config.toml
hidden_size = 512
head_dim = 64
hidden_act = "gelu"
norm_place = "pre"
positions = "learned"
qk_norm = false
tie_word_embeddings = true
learning_rate = 0.00914
lr_mult_up = 0.861
warmup_steps = 200
final_lr_fraction = 0.1
MLP neurons of a small language model. Each row is named by its layer, matrix (up: input weights) and neuron, and shows model dimensions 176-431. Each number is 128 + 32 x the weight over its row's rms, rounded and kept within 0 to 255. Numbers have three digits each.
After each neuron's rows, "fires after" lists the tokens most often just before its 100 highest values on Wikipedia text that the model never trained on.

L5.up1316:133101144098077142155117090111131122100197077099149128112173166147172121135113173132170135095057150147128144136158166062122142162130114130108140139114183157101116110098125176127155172088127083097105146127106126131122193128155186072137104108161182072115122070150112205109154115105186139142156114157108148100073101129119084129158125162115119131138162118142144153123091059139119150109070081137147101145140167109061113102101040137102099130128139192137113143081114136122043132128171083120034122179120080124125159124192135109115123128095101086097140109138147127038112161177158126082184133106125096079154134129108182140149129119151051164187088144163119089124152164060219126138148109140109193125145162118154119136061153131141119127110161148148150091108190100097113124131091199
fires after: "-", " (", "\n"

L5.up3021:148172120059134131080173137156142116121086119070160139116101164165140099061160127185141108118079097097135103124143149097107159136167150156118117132098120136122186099061072143116141168199092106063092113128114145177185224131139151173138024136157127092210108170148124153209180148124144161117114124093117097118100176135124111129102096116099123149129145157148099081123088107134120172074135108149151075082106143139144153126111151124092141092138181145103142182097143159126051055148150143124149165157147117118164183138077138098135150180169156117118113115139140159166141180140105216141168079217133068137155140076093162110159132124150075099167130125161112085096132099086210131157114119165124137159128053144129115169139146121127120120157118076101086148081116157074171130104134083
fires after: ",", " and", " well", " ("

L5.up1327:111113134151097123152112100120143136110138148060126136144109167071179155123113095192171106069159129084122113140128104052113137122145147149099128122172181128152152161124194145134165091107106156126123129041056120122077107114175143105113119061158178115147150052076078116097111104129114142130141135069126146105128139107089178109088165173109068121103112094142109172144138114127112129085113177140144117089109117138156113125099129109087097138096130076108140108125123136140115131167127117139137078159128078103172181075056181111151127111127077132078117171122171065144084121116075068135133111130110107137178080143147109125176116114093150110157135172061139138163135099121090099141169170154174176098149174099114153096108200069123152150117154183114127165180139107073156110112126066
fires after: " ", " |", " D", " the"

L5.up2937:112074122103142150150191129136179084102126099087167159074115103077117106088111124141118098074102147138121162074156168133145145135146189146152124178136121130151080134134126101154114151148084156155153093074123084149126120112045179099081150145093091146108090081193126127100170063160126129114157125067133124117128109110138163111140110111101124130139161050082136176139108110194150152125113100098148130127083143097170163119144129160118106171098097123165099095207161089084132129136072162121135186120180142153121097114095140140157107181063113132062094093145187129156110136177126153166114117145146177124133110141101103155094147155145144190145098174091122109093222196142123075178152111025170101144087095149088172125162143123144120114111147103138171120123136105161092127084187117
fires after: " |", " pre"

L5.up2890:122085159113132194111149047086116095173161098110140171169133172108147107071146150159120141155100167139130187149113166185187092153116159100137101054186157092123057122135105169108096176097129088120107166147173057156217150142063082148156137099134093146129132165126070103139143148140102113088116099136085141097102135211150152055097160087117161166167144118134112134124118090108103088129180102162079150136130095167126169119117177111109143126130167114157146123123152168101184147125095108169162091161132107128107154114080121081103190131121133084087127138091150119145125126138182092086133125085058143133164115147141137158184113079129152111102150146111122165165169105114123151137155126146117115139120158081105148099182140131085140097147139147141131161127103151105118124130112146
fires after: " was", " is", " as", " being", " were"

L5.up303:120167105060084112160112119112214114132092089078143160063146122139157106144176171168122168124108119122163185076104126193121095099132153201054130156194133130170160177151150186068158108158111101123171036110127138124111121131118114101133114118122069131067125146122156214127128122168110069088131117178125152181146171137096153134112178164122106087122113109104155117132096134112211073176167136176127132169173124051150131107111116132129108116121183102057091092152166138110092138097128078116090076137194101129161138066151155101099146122100156125111115152086133107085114128114176156094161163085121098134138114144199174127119133101101098092174137153059104130130118132138080190155173119180122102157119093161114125136104097164154127123179111129136170109177123068107152150144123099
fires after: " ", "2", " (", "3", "–"

L5.up864:115203099154125117142142139152149153132125127138090102073078136154123061080121188120165137101131162110113180110174172123159120126084099164126125119166130079101090116097170138174138133099109163105182102144131107113076082161091206157125124111125131152173138067130151149131175101126152078102202100103138147156097099068105142075064087094105143127133119130173127120191062119101139164118095100060113108188071127147105107161119186161136121107101053103183086124163117208155159108165160103187082152149119132172164094127094133050068121104107116047118214097124107154124130128153131170111107125138105160157073112096153119176147118146147123107118133095161130085166111117152114157149128115104170129135139183121105139137188125090184130089070148130091142167130128120129120138131124082
fires after: " ", "1", "Al", "|", " Cap"

L5.up1249:099091135101093076124099142148123111106124126134141040126172104114127150158148148164145085098108173122152142094113122088143127129168084128124154094138133071141180134089106127122093099146165085169153123141121127158114159144136070075171154134124137155127157117111179147130142174135194102141112149171156216096119161121026184128107130091149137125114179123127160157136114115106115124143127069095103144115138105147156065126120106134079104228148119126101153139086153196135093113142110174107152097133104134073140204116172132021087127194113191104077150124131068144177113139101139117162142149083130163124112111077149112184089112141153080106144169123133151151112145162154133085189106118183078137087083079168144149136057149138128134126132135127122113066194105155146176152144197113
fires after: " |", " ", ")", "i", "8"

L5.up135:139045099132119091173115108144151154149124106140135146143138117111134169152134127121131135142109135153152137171140140111111131209185137094182130139087170076175105105067136162114094201074085165124200106121147155180123170131127109143119025098127126143175105175132154160122172208101102069108137188080053122099157143104175152106109128152170086149158057153159133117118128099122142124128135090121141092148139154140195104101129108157158125160138129174076122180149156038152153113156103182105122124145144132131153135135133172089174072138156205139128088108155161092083111125072150119152131083143169185163085088131139089096087106148122098130191164128100126150143155165148102180117147117166145135111166118162157131133145153102121134159128114125155090137101132108094126104142103131
fires after: " to", " by", " who", " they"

L5.up2871:092098143085172128130130144169116097190155127173135070169089145157135155217161092127152130155136085132192105110070147137173116099129110147102130077165131100128117140162125125113080137088179151105134064109119192091116154127125126129131088162107101127067161113146124156137146151123125189126142097086095130199166111159126142108148048117167170105141098110102068171139026105088103130066093117134132182129105154081129149115107117136114076099148200119145125179139122172171123135139223109103100162133124073180132124103099096102097118125182156143122122151092082159063155100116169187149135103066071129119126089117210083199145122189184091143116151132145149165119086145142107145149112113150194127120146131127186119099099156171180123094158126149224064105165127188120148116133151150
fires after: " ", " (", " the", " of"

L5.up519:109107101088203113122177186115171108092132117089095087091099146178120099133094181153122165146135094132152127144113072162120124165166148144142136028106124126135125087157146172118142198099144087117122139182135112144117174128139073125116097205137158133160091086087090099161165129157127104113132137150035190127113096121144139148115129211090099164138107205126177106168111093093138157083120120129113170087082154169121121168137054112115130125149095169156123132087152089171169112144134151133125076142161178151074111113095093093167106134102140139095112098090173160160139109123154128143141113136211096157133121187089113162108131143140116118148163104051141106196099149108149123104154139167169068162120079141147130163102076083099201166113128164138143114134157088076108107128129079
fires after: " to", " would"

L5.up105:111149102119124117146169135088169141073174097225118129093148134140133163131074135131073040143136166127141094117079131108127109166072204168143109102184135171139114141130141167119180111072121165128104153133173093172138147149131163146102178117143107100121140158121138086148194057172125175147207105160106172162120160128129159096092228184126147130146103106112066146094104123170186106128071109144171114154115150096130124160054158096102116110095121105062083137140118154124103110099130172088176146148134157129078114061133101107123118111193082116166101101102117136142105176085140131098075156072143131087152098107151086187085157122138092120140086090171159100116111143147107101119147136130052126108102162120100142096122153104088150174083165142150087143102128128144156123134106158
fires after: " |", "|", " ", "1", "0", "3"

L5.up830:150113089114182179109187106119159135169113129078089058156089114132169170115096124186103064129099105095134099155129174191156133065132164125171166138091156126153119139156151155049102109094086127129164082163152147070143175105110101139133162105109148105109154106114206098121126105135146137132145135088105121166107147148192119146147142189100104157122130075117160151106132128128181101172159132118172106134089141089090123187094130138137096085124080149119152066154084141207210098092072165135080095109151125198081131102133091140152079131119110110125110109194114132141103148081108163093118156129124106195143148137148137155131131165186129098146094158123126150106135168173109163161101128155129144158163146092118131083133143097156145129139146117117105164128168053079116097147124189
fires after: ".", " ", ","

L5.up1468:093102162090109088120144147166130124187090099140184128120154178137122139135120131167148092109197177146159122117095068158115130205163077142138155087132167149129112079143138141203122126144120090108109052127111093129156110116093096144027101165132136108120089126096159081171084110118117136090146148141093121172090068125144142142112085143147130146162159118110107099167126072072142114115124109050183147110163129090136120149145113085137106175138192121122162114122161129119184206149141116137090134137088089074073146132103136101118134164218166113146146061095102122117144111126114145138125108083179130154146149141102164103128103126128159134127164089063152081165151148077093157206145157153100083104156116110138164070038154142139107154181131154095079088178148120163139143125104149
fires after: " ", " un", " (", "9", " as"

L5.up959:224119125129103184137100090142129155097115151178122221103101090140155162157143082155169109166164210155067136083122076131074016112135161137149131078147129116118104116133196152118125099121177147134131128191117146176108162112124143093135143108169130151183119094158185101141129147125162120080126159142126197187184116100107136123129127098110116168124120133157150140214125141199167163090131088168151100160124124164161097130119131101116140120115141133109126150105162184131172052150174107096142123084144096162095116170140117124121121137070141130127155145143117121152152143128181112142084131093131092120208094144129109133156117160064146078139094096150147108108077183210179107136181128118101146178140135113116171158136172168082188144125115148124090098113099187111155089080162169
fires after: " ", "1", "3", " (", "0", "2"

L5.up2370:104116100161135121149111182103115153168098100106133121116169126142142148095109094146128112105179113077115082115069172170198162125116175088109167059210133116132145126146161117098117108133108163074094125121139154152120188199084152111155135156082111093151167134122099091141147113106144128095151134120125134140141161150117118195109161176159115074105133164094123110196123142180155106169091098094140203107084136139148105154120183092177117154143063113114127139152167153159148181088123133161144146125085114145124148112121124069139147135124123164149123118127131153089123130106151077137135090145098157119106055145072150125145121169084085086092147118151099094154168155145137131171159099120089129095169139090165166224134111138139137155099071121131109090093043145167134141191131108
fires after: " ", " Pos", "|"

L5.up1691:115094095127086104174168152089138116121109119123123160091131154164125162065103139105112087191063095181154136138133164147106084123120166133182159127144100168131175097150112083073143157167164171115111130129082143106103108132106123171135134156155079118112126145159114136156054134174089150132104116065098124144146147175154175156139089148123130103137132153094177111096205143109158129134116145079095196125102115101131066127161211130117086134154131133120205110088166182137093101139077143140172116155085117144084139139120136145098197125179079128107156055093102116108107156114074111123137138137201193164120113136031142128123134099129154128091172137137125115133171113126062112101147130094154152091156118100096127127171135161068141121139155169154202113166152116105178135106123147
fires after: " |", ".", " and", ";", " which"

L5.up2837:103124138082182127087150148190131119133176134131150182075076122162122120103135136095164107099117061129100112098136106142111156059134120175079123138160124106077142163159131072133086092094103125110133127126122149094064169094101123136150134118135086182174102137175111115124130123119188105150084181158153108136081189129147156148135108175089128111154123088115136127152166118146185134104114169120074131184162103153112169131192066152072077138108148068131158114085140118141124138113127141102113112101090187095100126129147146161144104190057155114185102126119132174164116102131143074120132085156129134134120171136078157176145114088099170096083193072097068077131179088161113074110182129095120134123130140145134129143076109083096189141129207137139121138170105152162130131175126143
fires after: " ", " |", "4", "–", "0"

L5.up2555:171126154171134109097140174091106187112163077102107158127107121128100125114117094082163175144113160162198163155132113124120053119124187069084097084140168195084124118181127169057196133149153111112176130109103125104091116171175114139153137150159124104143049153092072115185131142143063136174135098136137119147076089137143117150143089127148149168135157171144107088166052144165113117134097128157155060142142136102138102125127124146140072171068109100126166137105141149116092108114161167127149138152085055118102156133114154127095168112141131145103076121159152106119157202098101142153113147164084083091183122110130092114163161139193100126095060118156122157093155113182136094143193087119092123182136119133167152148140106105167111166133169117115103116173158115151132144101120139
fires after: ".", " (", "5", "2", " |", "1"

L5.up555:158079133091104124109181117168170191159128181097140184127108104117104144155146161145106124116114090101104055207156150100079085063079184126138134136151157105127129172197129161166158118117093138123166113063148192134109073120117136053108121150143140084135162125162179165097116101155132134145069115075108125146143120152130153162199113085120149102101110145129091125093142131185134118099119114124111141159104152125126169071094129119147100094082081072136114097136131165149128058128074124114100069139140104113184104160123155137153131095126133132114120200166159088126138081135076109170135133117146145124147066125129099090126138126084118096191088171113098123163161209110170106106144106075141144146086157108124162115127131127077055126126145140108082163121095110108109143139135192
fires after: "1", "5", "0", "7", "8", "9"

L5.up2236:150102105104046188146163138174103068156124135098152155159150129183055134099091117153128140100149082091068148096160076101127155088151135168148165090117113087127150145099165108150169136087108114145180154166130132143087183146090127136095132156135107125103164129173165149049170137194112148225101153128130126156120137065087153159125094096072143126161108103162161132136103170108086146198158149144133122080135090139179150127165131109116118099054126143161115108047113113185105137167148187147127121129182144110128169183114128123114178143094140142073187106146082137119088142132110126141079117120116115166146095131104073216132114133164149099115168116157150144126075112184179107128159096115166141159167121103181140104093100135129075131146127152147175087148152082141061078145147096
fires after: " ", " |", ".", "8", "6"

L5.up2272:151102166088169153156109086142142124110160103124155167112126088095170182086163135122145149118130129050151180134161096103104156152173147086151095098081156137149126099184110155129072090131187142088071121153110159151156088183141077128145145184132182138149114115096114116180106203119180146100129046070120119108167113080195137132129161087056161102127203115117168090109107133126104160109148146121136175119084111087137127083111140140119132138136135116127112149128160115142116118167096135133143112134090109185085165108080189166210094129045130180085110139085142185119091084117148163164160124083115093048166109124110088152140161180153177102130161104113092178091171103096123128161100110099127183139139135160205122161145067114079138157135126094135151182140138150109130133097099091
fires after: " the", " The", " his", "s"

L5.up1084:153177186166130110144157163164148114121148112101102111140124117128106095112097082097086201115179172118145076192103139128133092133147133092149088184137080105108146132080147129082144172135122178113136122089127145098185138063175081129106185144128172184163172084132101133162055100146124069053080133127119153141109152120172155140105187092170129137166118147122118085142106152174125117161158111135160152149145130067142126157151141083130060135102141144126183134133109086130113136095154140128127117149161100120161118115112169122114119163104156109081149132119160149078157135126176149164104084138192125123092119121105130113112110128158159105139087128055071138148134105135139134115136183119077143093130104161172116104105162087118112152116138154210157154091125109164108153085173100
fires after: "1", " (", "9", " ", "8"

L5.up2283:040138184162119152146119122120104084111088179084161115158102152134151153153119086086154173156136109130109159155071156131142116048110086138156091168140149114120133052154155110108129125153097131123138119130091152099065110145124121064164146155071140102123169134124106123208120158163121102159161185136159129102099195090161176088113183138117142106152148099108091124123076135120131097080140113159145143129111182116162162152142112136117170132165110106102146109056098178113105100202122075142134153172130175160105133120115175118113131117172162142115121056087174048075118121132185108127163137130091077117169132165078122150144146057121136102117130185115166146188166099154131134113119064138169108074138157124113106142124131152094133071159162098157145140126129119125133188120139161
fires after: " of", " to", " at", " from", " in", " |"

L5.up500:157152146187115127109116142169086140101176137092152142099119122146168184162162111129124114081083128149133158182139113155144175043052097084193146118116126150130204136131118106127108140194087086174143112148129144117114163101097091162175176095077114206158095187196116113120158159089110115112123166131155158112102136112114112119140177137120118179097184147128116178091043076091085110078184154114136089153104154138097107117095128129115159105154111175044175110126119131080081123114102088182097184139149155152122129129067171119193110103123126177050127135162086159107059101175106143133117171053130149156124094124115088139144046127109151106127132124085179099165155123119058141214119109113122142172136073152085158179186131134156127129184130096143125113127159120123138166114083155
fires after: " of", " at", " on", " to", " in"

L5.up1587:128092086089137135146150156136155100130124179110163093089163131148112151149140109125118179170082130145158128141094120174125090129160125120174138113140110146124206138080154157133112137151134166135102098074088131088133167149132140115109110189134102150122123110073175134181121151176120129152132159140115064142110136140123082218143118068142147142049112162103116115084089112065101120159109116122121165051142096109093141121170100160144143148109094123101189138130153142107153179090109079107121179173130118104056117123151179074096129174091100101181184092130131104065185146142132101107121190123146159102086051162188175166144138188142107124125131136139161088134167174105171137170175146184150136123109115119086140042158100138144119173160091119169091115114113181164125074219149156
fires after: " |"

L5.up3032:092173121127161139175173169153107152227150148135120099113053112122093113151165121147100155183109162135124123114128135126150086137176162134115144103127144121129132158131152211081115102107127117151150184085112129150133167133090098158162109124106086130143175072096209161124149133092104115109196109146090090141154127147095162154155090085150120069117074120115125069172097133118115113205127150161135120197134068114152127084177074108147163104136169116165136156146134124095135144084104132092169114130154169182106165159130166195107130163127142105128095146074108114105140094097133090079110133167177132137085159070121170167128125087133158137110181137123134113085164066091133156136158166139116152137130169107130135094209182168094125159170100168161067079082124174119168152175127155
fires after: " |", " ", "1", "2"

L5.up2482:099166113108139113097098151137157080128173167161090124102172124086081187182151195155151121125123033157162144174121102121119144212076189125093133098130177164081185109141122116148160133120145118120125131151131175149138158108111162112169102126111150116141142182133166122136145131148145096141126188162139118083144147070172123132168114170129091113139161114077123100126112153160124109147111126152130137109117112145110133160087182098182095126111143114090157124142113127116168134175087150102124096163153158129106168144132116062189124185085131128134110120150106114160074113139165154138097094118085157131075160155108155145101138121168160114178103078131109146104121160118134136113128090080130122119127167144240205110120147112206139143102174074154139124114139093205166144112139095
fires after: " |", " "

L5.up221:119043126127137127143104137145169109064133130116091149163150109123116174163100176204109145102182120172176179155090109073083119123141129112152136139153089130161165128136139116059069110126122077136138140121124126151124141128173113159131139159138084106148150148114152061072093150120127130114145112095156125072110148141135118082176116096138169199172105170050109134082175098140092168119131124149153108132072098162144127142107121123135105132159097118110134155169155117140117103092139094154153121220065132112153149125128096072208138192127168126141113129088140098088159152123130173136127128084088138116093122183149129130164121119156127113163115161134069158125208112086113118150125105123101129147143108086120129047124138094068131144199144054069110092116155130101109130109182092
fires after: " the", ","

L5.up1640:174049165086073105141090088134134113143114181151130115108136104174111123166176102143200178167084117124111132165089105170125149100189093112159156159142134148124137103146105111161071160146142147090093108104091130077139125094138129116167094166121111104145126085094144121136076102157130095134139166136148158142204189110120197161089144104079184135105121193099154105118124175093163086141094134130131162136091184084107119177101102152118148092082120184088145152143155135139118147129083146131101094125125103133110114107153105054082114168120155106086083085118086096162136137124131143141116069149191123175103149115090105118161108131102119163160209219180123158170190133100123120106112179141095108164075139168125160074066178091167105193112127130147100121152097147123194121132119111
fires after: " ", " |", "0", "1"

L5.up1555:163172153189110136177165155136133156157172139094125136150108132144070103142154140144089101116159083115149169175112092103108122129127159154088112186183146156156107114156145138125105129093142115118120138143102088131153127181150110161177126148100097144114129113078098193145077184181133068080108140083082137118131132073124123142175146140176141131156105137156106178136167146109111118142090119112123179141073149071151182102121151085126089133108145063103137154133099157121123204113184141130070127144135114111031129114105138132088126205128110112103100116162154149100147146134135104169149122133141166080122129080184135168136093149109094147079134125121074115145128130075084086175186160120140107111129114085187137152127093127129164148134177085037132167139174133087112121126105121
fires after: ".", " ", " (", "–", "S", "-"

L5.up1627:065107152109186130183142130124102147126134134167173108120104142144119168128077065112098133178145151161125181117130074119095094143098109087129131138102113136122167080134116109216114114116077112121180130132136049132117158193153155086115133134139193104150111128118121114164132105165188078122068161123170135145136139103101065145081153150123082143157143118144148121131117135099076062196136104120151078144118133122126157101088143147066078120089124182131145076093143113144117146101166161109115139087144091156097140123220155181102122140190109128139118122074138084114103126060169107157118152183163110107134174185162085122164174082132107065132151074154080095153145168098141141172142137141099113159142086105180119122160160166088157130127128154106180133127143112116112153147091135
fires after: " |", "6", "5", ".", " /", ":"

L5.up1739:122073106197110119179110130082094141146103120105110136135149117132156094138119123106097114132094134126085098142173163147129101119143184161167133183130144134153137125167158138122125091103112182141113130189126149159119103134117089122148061075155062143095158164121198055075117104171112113131124165119165212148084129195183132135082096123128111133148121129108131092123113071094109180098094105134108198149116196150115165153092162139162079113089054169145137117158113154169085103131176066156138156084101147110075048143129110163178117112116103121158166146149095209071175165138133144119134121122158096113141134137099081117110077129084103114122135124114134146135143118109158174104151110157132145145110151142147125129127152090172129129102154097159158164167128199089119198149112103
fires after: " ", "1", "2"

L5.up384:091174163112104090184122145160162112140169091124087140160105136153164167208081128145097167070142128107124107107084138143094133179201178148152094147155155125161130090108128158113113115080112072172125104215158143171057178151100100125120092173144128139071134098124101150090087103143170066088099101089117131088060137115189124117155170123118108184115053133161199159111088120137162116088124129088132099086056097085165117097104101147142132131099143132068117118062138123086162096112144049133122069133148179159101121170149124141131112137133117139088176113122174105097114126158171094103138132156094155088152155071143186129142179161169099151100114142116151125153146118075113166088161097148113131122117095171218046155137157109207146129180087071112128115173143137110162133134101125
fires after: " ", "-", " (", "\n", " out"

L5.up2484:138183164158190149127169078082140116100121122160117111166134123110113112129121151172077116094099199125114148154124152186088096137092127052140128100121156123060170133109207118148093100085114171172160094182145128198109172113081118156147045141105125138124150171111154088117145126178093157117128108166079068099099137135162089142156136134171144098094128094100105121148149129111214131126145131134113093103151114143127136133099103164112091098099105094079117080111160096106095140089132141139022110166140150141112163137204156140129103152145114135144158115115123121136125091114172090141185149172138122127110131133139112151088155116098121086096182109167163043177174129108056137122161127135103163102127117129110139134060159164152113189100140060119070135145131125089117089167085155
fires after: " ", "2", " of", "4", "3"

L5.up896:173071149084163108159176145123093144153153117091135135172156092155101130119133119172164073073140110193124092138125137129045123105098163133127105075136199126117152129117134108142137143164121184050148114180088110148132142112124097076170178149069139122120137100128154144121126104166188085107115164217126157089116124136113192157087118164067143143102131131160157130158126182129096124185094136098142079111132144156102108082152099100187144182138088127141162113166167185142120117174134093152080089102152132126107108093057179079167172131043138136119184090095123147133149130078139110146094092149151139164150163083045103065162134177087140124157139154108137136097154115128150125146138111157111104128170076141156115100118158080137163099118094126068134162199085163092103065134165101
fires after: " ", " |", "\n", " by"

L5.up2148:137127160111169132093093163131113131131113182155161158048153041203155137198113128146091126152106100066109114118163070208173181137134141126143154183150086113124154146097129156140122138135072101122122177094117102145128130140097115106064181065141116049184120140134159125158105183139099151126139132138142184105081105139107130107151141203117138157162151087143117095154110061107134179171170149112071108132109123153087153129092141091124134101093070140163172170082175131181160116094164120069144126180151170134153168102200184107179111157173071099144134131135157119122078143121141095128092106119119131148211121105168168110078154084048105140133157091131101153129104143079169114130166166132067096093109125138075113171154079164081124102078192107133121151158160098052115112114140147
fires after: "6", "4", "5", "3", "8", "7"

L5.up2968:136137118172129098093104118156096121158139176141142123137079084149132086153146099153151092168124130093090112131185137157113116133142147125099117141030078146144148099109176144127057093119102167134180138164187134180137159146110049092135094092183142113074164100187140132084093138142149089131074106158123150108110157112146168122142219112129123176162193104132113055111154134139149085145102096120149115152113175119124103122126164147106105135104086116138126159112093136126160147153140063105164095160141098098165096070142163133095148115154111107143176101164166181131139127151105130150156089071128114138087099150105110093135108171115137156125083084112177146166077123125102136120047154131139092138146148169136069169121159076140124123102155106135158108125156125127155126167069188
fires after: "0", "3", "8", " (", "2", "5"

L5.up2211:111168086142130104145100133097094141175133117153060123138053115131069149146129096176111102106109177095142177116115127154146131125143149110122155153078132149152123152101122150072098080162121121155131130150093121182130091128152086108104123119091072117099174136135116109166141122107120119145155171121085140129098146096158136078128132137177112101127061084130144150093166100136110178125138105138101142075102140086113169112135173093144115097090185182104143204053121169149158087150093117126091146141173200142103057138145143128147109124199089157146143053138148152091160151164199137123092091099034070096181176110171188090168110148075090150108160151152085139166086105120103142131100142160084145187155187090097165118100142111065141122183147113114124143161132095065124157191104129
fires after: " was", " is", " were", " code"

L5.up1888:122078097173136083132161159063103166039138117210127148097169165110107147122194110128092180084103121139190143127128068119183126170108161195089193125146132115150077204091147129116111123088160086119109158113167153174118115148154080092140085100159180163153113118153179144152115107178094130060173085187141125135100139139147142207064105145119117228118109167188165151128088141125136148102137144118132165146092143141141086157097124125170144170147165096146130144140106123141092126093094119128109121131127200164136178085123092089136184075207135148110119086160206126150094103061144159079140093096164085109116128166130111129136087170152108174118175145127153112160139130146120113140159152163128166149078144139155131100105062097107191157140100135113125148161177083126087186154106124
fires after: " to", " would", " can"

L5.up2004:145122228194129132131139139165078098082095092127145132081121098097059154125099077057133145123074075056103127143107114122169190089074105117137136115207149094106175114124101137090109121132124113156100180130168142183132128124115130151182137111090066087074120135159121098052134155149150140095117168135107137128111175126178136183059131125105118099145144150178111163116139138175107145111172107090146144178127098074099124129103102094114121121080075134150109155100128179115183109148079153129147118081117110100126137151155124089059143125070120144140141104129151149138081165116118163158103170165097115176164080143102139177187119196103101068127105066189131110085121128147154091132143121133169107168163167172097155183104149133144105137092151176104163104126151138092130094091132122
fires after: " ", " on", " number", " by", ","

L5.up2998:110116094174067119203175135161133156105134129051125041060133123101120094076081103115114113095176127134140175182161047136057127116140141100132103071166114059180096138131162126114134114140107119149163121141150105172124173081155158129140105125129174142105113157078068113125098132127165095139099108097080082108139114190150107126129136143139154118161137103111171059132140116120139089148140102106134139146185128132192148124135059172133144104075102137122169102126104109158137120133096074173114112190096165129120133144135138145073157114158155151146149087132081098136121135119099125167144160136163141130135116200189135117125160058192105100144146101111130091104131111117090109165117150118136106089135166119111120141135129152151071132132155176130106111182092118152159122137160168
fires after: ".", "8", "6", "2", "5"

L5.up1547:142192119145129107174128115116139139091180089138117171178090094110150119113149143113108102105121131054192134148163129084126139067138095209127130169134120120124085131115130133153126109088133094080116159116140126122072145100143146157098143141183128110152166113143133100119108128116122139095100127151148085129056162125123138091110105137154132096127060126125156099160177157075101140182132133100147161106169109114161148112122171107141126162137206143137154107151111112098175129119150092124084191187202136113108145087079182047122159139174144136161130108131184100086106120131129172156160102106203148104099134091133125105144092147202110131172120086078094133103186219127123109117154142120034170150150142120149061122084157187154127200132126122110117128144201110100197107094134144
fires after: "-", "\n", " \"", "–", " (", " hand"

L5.up2377:206148076199182067143144125144073153155148169124152109160061080162153145110160132132104166116133133138157130082116111124103092176157153150086099155125175214148094176106076087111143062106103140091170160106148095133118148089087136092093139092189123176184091101129160145119132086150158146099101182150137145154136122118106169148130095163101104155144138095111102105165117126178137128125190072149150172128141154116147148104126087134130139093151163164110110123145084135114125131119072112089175133128149153139051141169120135152215126114107134151126096125106071082148072087108054165154121105108129126120134136079101149133092185068102181061162079094096138130162135103088156098143130142125127144111161163143108147100057100049112105092154113133163142127102103146093134100142161142
fires after: " |", ".", "k", "1", "3", " I"

L5.up1235:169120095149095111127158091139141063170095085134192196141082107115101156091163084121111167136155122104165102154136154125144135181137179088080084130127149099185161146169164160075144142098148093104106117153085087123157098055083123130165098104194153133107152111109150162147107079108069100143184173109100144140132170120129068156174184125145139097103115130117179156111120073178148175145171111136156096150070158139112101090153111183179072164157121107212084156093159089084081186143115085184126107131131127143109127116145172151150145153082093125129131092100173154134106114139152122150145109079082192106158090093143116169117140070153147101103162085102019172188091154132105150186074113108128073122062144112095155018123128088145141160162137080121123125098134108072097150167128067
fires after: " |", "|", "==", " ±%", " %"

L5.up2394:100063086139171157138137169100117150125151142130187151113151183156142164096122192129133164163164165102090122068113158199087149144144153142122136144156071126051107120179200097071149146084148081129120112117117128115131117111080162173147137170162133109188173139110134109160118118141098106162101133076119165180154121104102107138119099196087178089164121121155146116109135110136177172161097136124130116110146143121127145072128120171100108153113092160138166113124160161181158113136064142127121137127133171162103122100155155133146136107148079051154149123111123147122162102085169135141152121087165132110137124135104117174116113060115219110142134106144107103120106084121103120142151120106112087058083110099101154082129121099139175131147067083149089122061161118151161157124134093
fires after: " |", ";", " the"

L5.up2137:177106147133110184124110139167177105104115190098071104105110166164105149105144178078154155145102183143142165137185148046104142100188168183114158090163149094089151177072132141069050091103106147095127121112117130161135145067075080155101167098140119107106121071146102155117135163149136088183121108097114135139174158134110107170167149083149132138140186125099100106144157142155075134177128058139177198147139108166124112125171083151159153161096108181106140126061065100175111187132128157131205133106173172116093118218104151144149147180039098164136084104143154113142139141117159135064107129156149173171135131135077113082112113085160129084173045129109109118155108164132122124170115155131110167127165112145150194114147111165157143140152128140197128124138135164113114071116137144
fires after: " |", " ", "0", "2"